config.yaml
n_kv_head: 7
head_dim: 64
activation: "tanh_gelu"
bias: "all"
init_std_o: 0.00363
decay_fraction: 1.0
decay_shape: "sqrt"
seq_len: 1024
steps: 4377
MLP neurons of a small language model. Each row is named by its layer, matrix (up: input weights; down: output weights) and neuron, and shows model dimensions 304-431. Each number is 500 + 50 x the weight over its row's rms, rounded and kept within 0 to 999. Numbers have three digits each.
Before each neuron's rows, "fires on" lists the tokens most often at its 100 highest values on Wikipedia text that the model never trained on; "fires in" lists the words (lower case) most often at its 100 highest values on Wikipedia text that the model never trained on.

fires on: " the", " a", " this"
fires in: "the", "a", "this", "species"
L7.up83:432560472413492585471569501507557491432431496513512538625454583506478436491526477622440390536545424509551536456548518508518483354501542537547569413523483553475428454537434424533529537431547484518483530488488483475475440473538494579461452563481482505557525479561464447425578504541507448497497472485562509523453565358503392513489563506492519512505546488486530447531482490577457503451452
L7.down83:442456564583535482463508523509493514456532475569424536582460487470549545530532501550484544604519497592546551494464509421524613356448568569450534497462617409430493493409476583469475471548417452527572467404501513525453491547592402521468495438555504545545509522552432575440506524539497483515467599577544449484403504489542549433502513451524474508563554519479568496602472534503440425405437

fires on: " the", " of", " in", "le"
fires in: "the", "of", "in", "as", "for"
L5.up652:445483526554425549489526578408558507421425404569481522532515481449486526500538461522539453548565528516502470504518538540485439517402479520601466447475453453524470548505458573468440426350507550491508546449489470521526518492536597465550417498508593506545409500470517515487521583470603579425513523573482462499485447564499464606484535499460533522520585352583528492445546523487499417474539
L5.down652:503475490414465521533474534597397514574508459479504547484381520415414562536542472498534418547468511383547552508458491430507449512501474458485427537563445544547512428469404500454469455635509456508585512457515521452434546487490498518498516519481431509440454506404498464514467458497504464533475558497441490548455494523460457461472574484488440574560454477592484439477551481425458564510481

fires on: " have", " has", " had"
fires in: "have", "has", "had"
L3.up593:534450576494471413513469592523503428637438444461483485570467460549614518475523386437488532438497552397405437546530444542555515466506487431589468500468469519495532474510508571479531479425481494471457435479542547494533511408538502559540562491596369516451510590420404424570497493521478543535519457448474526583416575527545570488577499439455522469525501550477554512479470522513433539349462
L3.down593:527544475488543467529524523475455510464552608439496481492544503543552537463588508541541595446418564406551357548490484464453555534461424405458440531622533531472537469487545386567455424525516470518534565498509469507462449478529535479508457480525494547479508522417514490489441419447471468612447446415516519499430556490537583531499573498539480488434436501443552415533498516529486506490424

fires on: " a", " one"
fires in: "a", "one"
L7.up617:500448501449489463525450500478569534529539466634557480550519457498477552564482529528578475430522457494375464571408481559458538506424453484442491482437450560507569458513433481558465453569472575532424394487575531537490459456562551534552476562586525493515560574553565418503488450438479561535481511461514466493427421441420486481473470506569498535565487510531554431430408486480420517361381
L7.down617:531514538508492565470579440509460483524541479504519534465563544570425419525631557416472455495557536516513485408453552481556458505476500537494435449571573444494565526565495509523452502482588523494531473484512537477505624560523453493525422509505532503402518520489475475439378560490498528479563464528540488530502526536427464462493604438437472427471545519509450530499594553436503478563506

fires on: " had", " have", " has"
fires in: "had", "have", "has"
L5.up809:550500535570464558457553564459418549484588482519464533540507565514476475449511497503492597579535504583493500556525544486485407432529412410483367459456520542549485399555458477531522456527556548469516508456457486570450600435544510486449576490511574354588464479535496433537413465569519453515521584557572447559488455471437467511475615444547475552516516561449440448492568460554479494534496
L5.down809:531542514492489424457450588551561484511453495516509580536516411573470495494598497468483406572427496503520525455524528533544574494570420494473519432474511543432490538548597552520490505487561552440587562462570442569501494396502489578492482536516626548479490447508417376544486491594531520533539466543516485550431536541501581516451566495558534471526442541470447464541516513514415580478485

fires on: " and", " States", " but", " time"
fires in: "and", "states", "but", "time"
L7.up368:455562452426502428506407485467527446496468495516528524519367403450407468514499381513451568467421440412502562531450446544379498475526527529452490531570516564511449513563452368509529524573572471504572513411514503464484535483586559457502505471497462501507536472641460456488546450562530534436404524550494471555473512505478429587487519550443505433511515525490485510486516486532537435453519
L7.down368:496578409558533636474523505479391409497433552453489462502601523514530534537545550493456467565485516502438384576508485515474511542591493500504479507492482387592579577412591477516451444444554512474524469430447516454493492554511565522456541583526476637532429454563463492419521560476516535643605560468496443513444477448498443535558632560452482566514460409469495495453534572455526446498548

fires on: " is", " under", " was", " also", " now", "ly"
fires in: "is", "under", "now", "was", "also"
L7.up509:528492518492453516512542512607529536512446541414490495494469424543519532568439536509536464545553484539588504504570459552554492576506542503572423357442488503463524428606532482426455496492468499484476494465459484486516527394378473497413540470449487479621494456485427533559559523507486459434444552581495600536439542526514463531535494507470523488436607537442493466530551474542547502488500
L7.down509:440599523520554575502557551529528465496448529669471481577534582503510531422524501426481475512534524553393413425414480510456436500476433542500500509504544504532489493556517465430383424513431435464482455474534519603481573590483450507505516493523490501625535465529491481464486568475520406467464542486460527479549524452474372459550525509435544512561445518536544510461587515501524496453484

fires on: " the", " The", " a"
fires in: "the", "a"
L7.up726:537492599433504491484446473408519564445467601504549554495506454586471451537666448469542581377399516461564559483484477536451515541553528464497533480451573479412489506449478547467436503531503550495527551652561390515482462522497618575455477435486470633446474533481555450503496441495537468460580464520455468527489442528521478515562507540501444479491500599506507496538462536423406478498565
L7.down726:447514490491580535497558508451522563570442517559465558506393534571572551482605523470499367510457558513498496587647513559502544545519506511543480516523548513470519520511431540527473466510497553496453481468575509435543533490477389464495549457581512550505604487587484480444483494479492548465543501446462491516482492643489529464478546531537494469533453586474443503459487540505510480504491

fires on: " in", "on", "In", " on"
fires in: "in", "on"
L7.up886:387499543506390529488473430589574466494486544539481555438448463529489411466436545497528504473572463589531415564464509459420498470523546477509406413443499448522421573468358412514522491473548459564491448413571508436507558551530564575540486470466502510524537588504536605435492450544487504524494463548480537518568502516441536549553418536512462504482504550505473496487509455479517441481389
L7.down886:446487518514396403510560517502484572433459492433596434383533442434531538473544456521523475556486424503534536564441573540519416518426523424521531572527575503579466501452487476577450492533528522471599473563452521460522421379445498423569503547549546388549541465510522462484595431483504572532572454503581493498445535406472549492522444454495526459490484441442438407518412421608426544538432

fires on: " was", " is", " has", " had", " would"
fires in: "was", "is", "has", "had", "have", "would"
L5.up817:482457493496376369502466482444528516533460450497545533583576456553493531502478524511447450537547478464422499569492530542482500369535571440518420389572551425569484446487437477397447565498520478474586570489477587453496539487551455496532564467514491470561427433551434470582600497496497469537515571610477510498465530628635500406360502459485469530482514504480489506530503514488528473445516
L5.down817:428489489544415564485432451485478491450463538444418499617541526449558463424550445461525523403521455424550499487430589564506462520473484527487520430557488485621430440530451524476463446563448530399439571502447480423498575496516448428475490472480543506475478497507475541556488496564525553559478500421527483506469544516610546541509507520365554559647500443484482505501445490491497595433474

fires on: " was", " is", " being", " very"
fires in: "was", "is", "being", "very"
L5.up720:455432392426463466472502540456586463494614533516466582531411449460418405525538480417527422404428541525533511487459543523457443402498587399487457510467444548561498496612514601556497524541523537522539463461448472545375587547450498567485564569469478432568543463483378488487545383535456481440498495501476446611496480527440451515423553503559620521494561430466536459560464552528485534481483
L5.down720:551582527560547576380453476512577420474480490584402541465542451563556453482467445552489438547490562498501550537476510544451437453491504503542594412482462470500516483450476509540399400595580534533493584492527541524584538507509472510479486474488436460506556483410549540447479396598488479394483588515496552411443505499528469503518523401474443555578449478496546554528529591540470486478523

fires on: " on", "on", "most"
fires in: "on", "once", "almost", "non"
L5.up376:476537518426462405426494514499417495541542511451410534496433420524520466485474450448590386498410518471451516457530563462478541531575541473483505486474578565539465463502513477465477470538466606567446434500528509526466539536452616590543473509432582469518462497479425551516440446481459531638503571430526444481489498501513580583553477521532525463558517525421496475568440569476486472490490
L5.down376:489475595542431534473538446516447454407563507469484501474531543501411513506487557539446503437586429553595474587475488489464441540526488498513503422468480491499492525380500565514525490425615503497569409549473505543547600482487507521401443493557477520518550540506565507525531596514573506538495561579562507467444564440465451452566519457608579463503563544431495546523386557489501580451405

fires on: " a", " O", " N"
fires in: "a"
L7.up325:539521472461489473417501577479585498467481437513562481513453422532553568510527547502484524415464490445570470507430490479480489449489512539485486479556455512494580557584521507524431454540514506476573452400449521521532435404548536460508527524377458456592590477572503512422525434583571528546501424475551466574556491411447440470547473387530530519437508495411521519525519486520558483456401
L7.down325:543451510553474568438482476516488536446445453480499512485413546526493504465536567453467554503532416555431483440464565515553541427426527442505462537542428477474489535518412491490480414615429509547582503535454483464515475473496388505546528470442613535457514555571433446553523489401624430530402481464500597597555498493496481528386538483547480539546458478547453483511561561397548543493558

fires on: " long", " only", " short", "er", " well"
fires in: "long", "only", "short", "longer", "well", "under"
L3.up569:549512491499452517559476427456586507548505438470544551632452505576506498431558504512525536524416473497435471501532468496482524568486523516457573428513459540455555545472587525476498513502533509461489473412593550517506562514494471416465484541363437511579617501514562489605551427479567486494545462344613603526538405485507502579486527455504479587495506551517574469551553482488498521448508
L3.down569:485470480478534581516530563407465451492409567523484569516471499438517506479459399580470390525446548494519573501527589496481521488427509512543516537489501501523391490501563529435544458505409506458490511571394488463537500488543443512529607509518484537428460474520520489500467447581456494468508497468528501560471467464533457427500434487457538501571528460533486493545437530448597492531487

fires on: " the", "igh", "ro", "ither"
fires in: "the", "neighborhood"
L5.up730:467402498613470547503558557477455620563462507621514536561400494519464655485478494558504551501594529492500504520460453523484442418453458523498533465489567476532573475548412464476476526470571417372489552537528424524437539471556551491565411553536570469506489444526553539535567459466420407553487536454564448507444477524504521410502571529545490487521505514483518458479580485556526566426402
L5.down730:534464554570568588421502491532509487516593495463472513569387523492491516449564487503515552506423468501510561451510551505506554415573602465529473412504466505431551554466576547519469439497573554511537486515600557511519484518514492481559450436545462461529450528517592545465416489485459482548518583403511610594508527499518477454500562470491457528554435496589464419546522491531428426506432

fires on: " of", "at", " into", "e", " In"
fires in: "of", "into", "in", "come"
L5.up234:553532475540463509448534436511533590482513478482568519595572483399458461537499477563575489430526510457506520569463423575533459547529551455555525487446529545522494431511499583531450486420454485534483596505547535451582492495449579470500554547478491551510526592527476526559541529494408539457541574537495553486488439497518469526559436482415562474513472489494507572463457408554489453460493
L5.down234:526483395501523408537488463475514519501502528470417527483465491502532492484501418594552481464504563559494548527426512438465430529374458479486518507562487485476538605457517465568538507486471492489537493502515541533475487507421457520535502520453561459519562473405517501468577563486546465402502523516568488530465452486437571420533465444398535534461521495512446506454474496519559505480481

fires on: " had", " has", " th", " did", " have", " also"
fires in: "had", "has", "have", "also", "did"
L7.up148:574501466440439530427479520526492407513447527507488552536487467552472511531535489520557545586532629469533494471536516545437535439564456452492479627480493493495455553538567522454461564486546487516498392465552458496427425431619462448458400557483499469459428512472530415544542478556519506493479470468534506551435466462464593503524457440514453481490485554448430525481427489513591531518491
L7.down148:579501511585503496413500474487473481569567491441520485481420485541435512489502508507561514529411518483455514501533574505484507449542505495524548494572479453395421577566486409518432481568437501501567525550472426574530440500490552477595467572488519474531541422541542507522560472503451483559496480418499470484421510454459511464549536562615421433538427498472567511445416449433448512467376

fires on: " for", "'s", " of", " and"
fires in: "s", "for", "of", "and"
L3.up728:489518510569439515478467637455476431548515583523577424447528580495523403558509515493629507608439549474527498446488441589446494514500438438510483584449462553408515522533541502448608568521504424452513404438552507681466468579510512553553587407553451494504495467459508537463493492494474619490509547486475428569478466578467527564513494565613473486512579444520572518428536480580494459503507
L3.down728:434526445459542523529547550427566520492490545479518468469592536454525497602608526580397457499528583534495517497448477561493614536460446492529441569547548528461526480528477412556505421416397459526504462518512476533492453564508483550509432508536489527491476417486575492457487496442438489567533593454585446423481475522507544477491523454536523459471561471520521526544484479498538473369508

fires on: " it", "t", " that", " and", " but", " It"
fires in: "it", "that", "and", "but"
L7.up209:477415558460395422501566411498467479560555552527426549537444464532532549505482490509545495443475470451524600515486500511457485565480525488455461512514485488433504441452433472582498619517471504464392482436474461490457503530496509481561458472544542401414497491554458425581507481551422564481376542507499549405428501511477544622446457440521491511467547473473410468458453474474477512502463
L7.down209:474428520456469573431380660394522476476489514496476541487477527447544463468536450464465474517533547557532572497474486525508531515570429535543427499601483559544482469495538446563516524478588471575518549528419516496483557467478501504540447542483560513441463502565477538478489516432454452397508472473421494431604477566558529484493570468464576468548475474578535506478516448509462508531480